config = dict(
    num_hidden_layers=12,
    hidden_size=768,
    num_attention_heads=8,
    num_key_value_heads=8,
    head_dim=96,
    intermediate_size=3072,
    vocab_size=32768,
    hidden_act='squared_relu',
    norm='rmsnorm',
    norm_place='pre',
    norm_eps=1e-05,
    positions='rope',
    rope_theta=10000.0,
    rope_fraction=0.25,
    qk_norm=True,
    attn_scale=0.128,
    bias='none',
    tie_word_embeddings=True,
    parallel_block=False,
    extras=['capped logits'],
    init='uniform',
    init_std_qkv=0.0203,
    init_std_o=0.0,
    init_std_up=0.0203,
    init_std_down=0.0,
    optimizer='muon_variant',
    learning_rate=0.0106,
    lr_mult_o=1.5,
    lr_mult_down=2.0,
    beta1=0.95,
    lr_head=0.00681,
    max_grad_norm=1.0,
    warmup_steps=0,
    schedule='wsd',
    decay_fraction=0.73,
    decay_shape='linear',
    final_lr_fraction=0.0,
    batch_tokens=131072,
    max_seq_len=2048,
    doc_mask=True,
    train_tokens=981200000,
    max_steps=7486,
    dataset='wikipedia_en',
)
MLP neurons of a small language model. Each row is named by its layer, matrix (up: input weights; down: output weights) and neuron, and shows model dimensions 544-735. Each number is 128 + 32 x the weight over its row's rms, rounded and kept within 0 to 255. Numbers have three digits each.
After each neuron's rows is what it responds to, as a language model described it from the Wikipedia text at the highest values.

L7.up1455:092131112075192100145107182100100186144091078135156195143143139179113142147129106169082171135085120113132138095147082134098133118105118081060140155192149132113118105147194138165186064112109122177164143143096140172141184119091137147107106120082191177155117152114117100158076139147125137133139202138159145104125039129105097148113126154146113094091136106118162165096117090105132140090124163048166130088136122144081130138137110154056155103055183144128112100031112092089141164109132095140142133119142171119093113149143131065150097127161141110070078116137122128112097189062137175144
L7.down1455:158129168151133148195134069069102129132157092118092116150136173133168182072094163172179109165149106151104143122126155151054191165134094095119094131059100087074120180141148133102105138099124074173128173180115146135108145199133115119095155151073106157066099083160076139108131186128103130109103141071084204100084147120130121030123153093095153141127163111113076147106132146102162131200133076143140109133075113166110088118085105169150155163159126129131145073138095157136147150127140088089165108179122103095141164164143095129171080107122086105187180203133129122104177081086144162173
Words inside multiword institution or title names, usually right after "of" (University of the, Institute of Management), plus name word-pieces and table pipes.

L7.up746:137091116086172133142133159138178191099113096084126123177097084068161134117103095100128099089111096112115151155146154138126117149137168130111150158144150160194180147175081081072152118193172087112135132078121164134135130141079105113118065127114152157138084143124126146173108117147080072109110139049126171083091155165164109105147174087079175108154131102137180069186180041099175129128117084155111146204140077111187214114120124102109094160172125117114119206069081144141085104155131130177120111172155166168168157184118074102135098145125102122121134180135096134120140090154127100205
L7.down746:157111140127174148164111161109122108181116180113111155126081150113153173089099107141140171146151109137083180103121195107143105162091095159131106119153167124141172169094102156118099163113200094131163090164142129156140147107130129155069094119140162124135132149071132156139119117128063119083130116121132131104149137123135122099108098103124184076065169113143059122103094133072102120090194145105177112122121100165063131150138142142110132109173160107124081074152148125095159158125170129162132130173110150125148142113180147107154094076110102146080151121129098118160117115127129129171
Articles (the, a, an) opening a noun phrase that states something's status or role, after "regarded as", "played", "one of" or "known as", e.g. "regarded as the centre", "played a critical role".

L2.up1811:148130091156141123149127148088064142126083142153098149151101110126162118118099120137169182115099102147081108130135104161116106119114101105072188057126127082143149136142079106168115151138170143185131107087097098182093121093130161102212097161118091122127142204105165185133082119134125129117173159175158127131115125064109164161126104116122065168114111102151164164146049128146105098154142096093148134138144135100140133108161117152181200125110135141140097172142180097149069151103117127101139138113136132128112147127076159105098128050177082129128138112076127119107187084073105169105
L2.down1811:116128085140117132149128163112099128142131137155154094200134109125148109082146066129140113125102130124167178136096136151107106161105179159102113139161130160123127097156148140117174079151166172183098107113127134141089175158164127101102113176103156090144106092142170077106143120160145140110147063133130145139124163157187099150173146148129126079159166086182073160129067134111157151128149160191182147096136184067117168108144173146158149162149130119146145144155169123128092112176101170094154144096149170186151153085135111176132151158125109106181153145093141178116193133162126142092
The first word of a relative clause after which, who, that, where, what, often auxiliaries: what was, who is, which had; also table pipes.

L4.up245:101129112180107122109150125118081102043137162159159132194139147155167100135086158082164143121105095125099131091072123112167131126140131101104159158075193160152108154119093142103162156142120144151144091183142156107129113120171094084094112117164111164099137122087124104043123152148180097130188117072108121121122147111176115102134108150152145133105097096097196130164100147138154163170102098133096109112160139057123084132108103190117120138127151192094129112203183117133144116108136148105088145170179116072201150139110124134172114128149135126090141116096152143171131051118182091156
L4.down245:136129158151169150089063148125204140169086109114106117115079103109151128158083172102157157133145108082142136114153075129083154112057131129128110152126066130125125158114119157121125131143166118100091187096123116149138123202138155178168087153129152100137100163195134145168122108120130152089075167054117122106117082139071083144086177132130106073118133191198114135136143075147064143110100110128177081111179126188176197124112076119163148124109121096082105189151143080144206078083111084149143091152070174164125090144141149154106147110086131104141139078108164106058079191125118118092
Commas, sometimes fused to a word's final piece, plus some colons, closing a phrase mid-sentence, e.g. Canarsie, Brooklyn, / kosher, / ASN:.

L2.up145:134088119087094081083088158145147133120112158109128158229112140159115172118158134133102096161115112104099142166143129131117116156093189102102146088122146124143158130140156127117158029144102141111166159160135105121128133147127115124114129119109186163142125127131083076130116120138142139117112169064130151147092137163134158173108093118144108129140122085136088150135132129101104103148117150081051106096153150078115168154148181171139157191111120095127151110101141148123142127147126160105185221154127117123125126144169134187103149142124101154055124163148052104112114110161141161152
L2.down145:162081101182148147118127126120125151080133108087114097138104123165084128155075070133167136171187128073121137120097198140152138108157142122141127121080115099109097156090094130088125105090109112159126152106169138126101153143130209117117166114127191143152186139146167155169058096180104141088123111140106139172131175095147164157119175126083132104119125092088118079133139111163157122118121140098103158120174148147167121130084156145096099074119197107087107106121122128140080135095140129140099115110067146120148095117081122121162089113099132121165116154116144164173078146100143075127
Function words like of, the, at, on inside multi-word proper names and titles, e.g. Lord of the Rings, Barber of Seville, Order of the.

L2.up339:172174146140134097191171171085154107108107120143150158105148148158136097079156133166079077145116129145132139202134128109081127142197099128098125169199115145153072157168155167150107179127110099147145134138158144103183124084101083119105124116148159097151113148125172136202117176114147116175104170206158066161097163113130173136132097113150171145126138183096084166046083070137145106139078120076128164162112131158113071126062130133142153152095167110151112089102112144100152181180132109167137094115185161090140140133131163113088154090142155136121133141102101125139147130189125104160
L2.down339:130097068151160110046148125176090088081139178156135143150178111118157118108112102135167162093183093122087103078087095153178094135080155124110090107095106128111113105128108086048145067075114126104167110155125100064103134080125129078146132118167086195131162150137142160106125168166091135155153086082113111099170141155124134115135144177204105097156113143117146130143056122104097207087121158164131099087130105111162079086148164105131094148150103111109149143136097107120106074111123127082120090167151127128115106140162154122076115167135092166143072157088174156123137164111140135145
Commas in running prose, often merged with a word's last piece (Thol-en, surg-ery, 181-4), ending a phrase before and, which, who or an appositive.

L4.up854:144170117130130110143086146107115097179133175105172122119144157063153114139046086120168117190157059132175175120179111085082145134114119164101137090159127145102125101118074155115159160117154119146104102054135077183190124132114114191167068144111105149109105111105114136176150137090086048122123171163161077119178163133120110106165125129151120133116081098169074129151104118070075133144151124142089106105194158155159123101118121162110087167139142129118149085098075088120106163078119074153064139120104120138136108070119145156195149105135115093083109162107076059157102156131133124133
L4.down854:141134071123136127148067105101097139071097139111108092132093174117136082134111078108103109128087126125148159088131161090169154126127151092110108107110070092143091088123106122123118154081068124164089220131177188076125137139159232191147150101094092153158078080110127118155085074089169133106115128077112116149131133121166078126142069114063142125128157132128140118148117164137116116098097098157175110221172193126127109132135097101136123136145121161123198103139083179112130123099110138179108110138128145202136130154175108167101102135095150138149117122104143160162121196081178123110
Tokens mid-way through multiword proper names and titles, mostly connectors like of/in/the or later word pieces, e.g. Pirates of Penzance, Perpetual.

L7.up2830:138125090157103099109095123176093149093176183187160132117122149118156181061097156045167088070100118117120116131069135115075142103175125126084182172179148151140090104121081133127126123154100100132130092086175140119117058141111147129141123081146083199178092115147147133106118138147120083127132150092099090138101119126192119130160144111127152112149169085095094127110099107130116094082060124122103124143132144100100127109148138214153149085137116137128143133112110135145097147081120153125119139151178136057124092171145097101098136099105123177100093111061137109170137124158115063116
L7.down2830:123122102119179154121155120161159125079118149153126114144145135206138144102116083173140145128122133107193110122146086114117137120086140127131116101166150121141094151174123136063091121161157189126182097120132167103089121145110119167123126145128149111086138079137130132072105137147167155065107142133209167132118121178147139103121114158177106156154108093126131104126128140102062186095140135136130121109157150071161173091110139066130183157136165154125093123109136107140129175137146122170148181102077092181101131089144115199157165138113055115119142135137145125142085116120142181114
Commas, often fused to a word's last piece (troubles, mantra, infantry), that end a noun phrase or appositive and lead into and, which, who.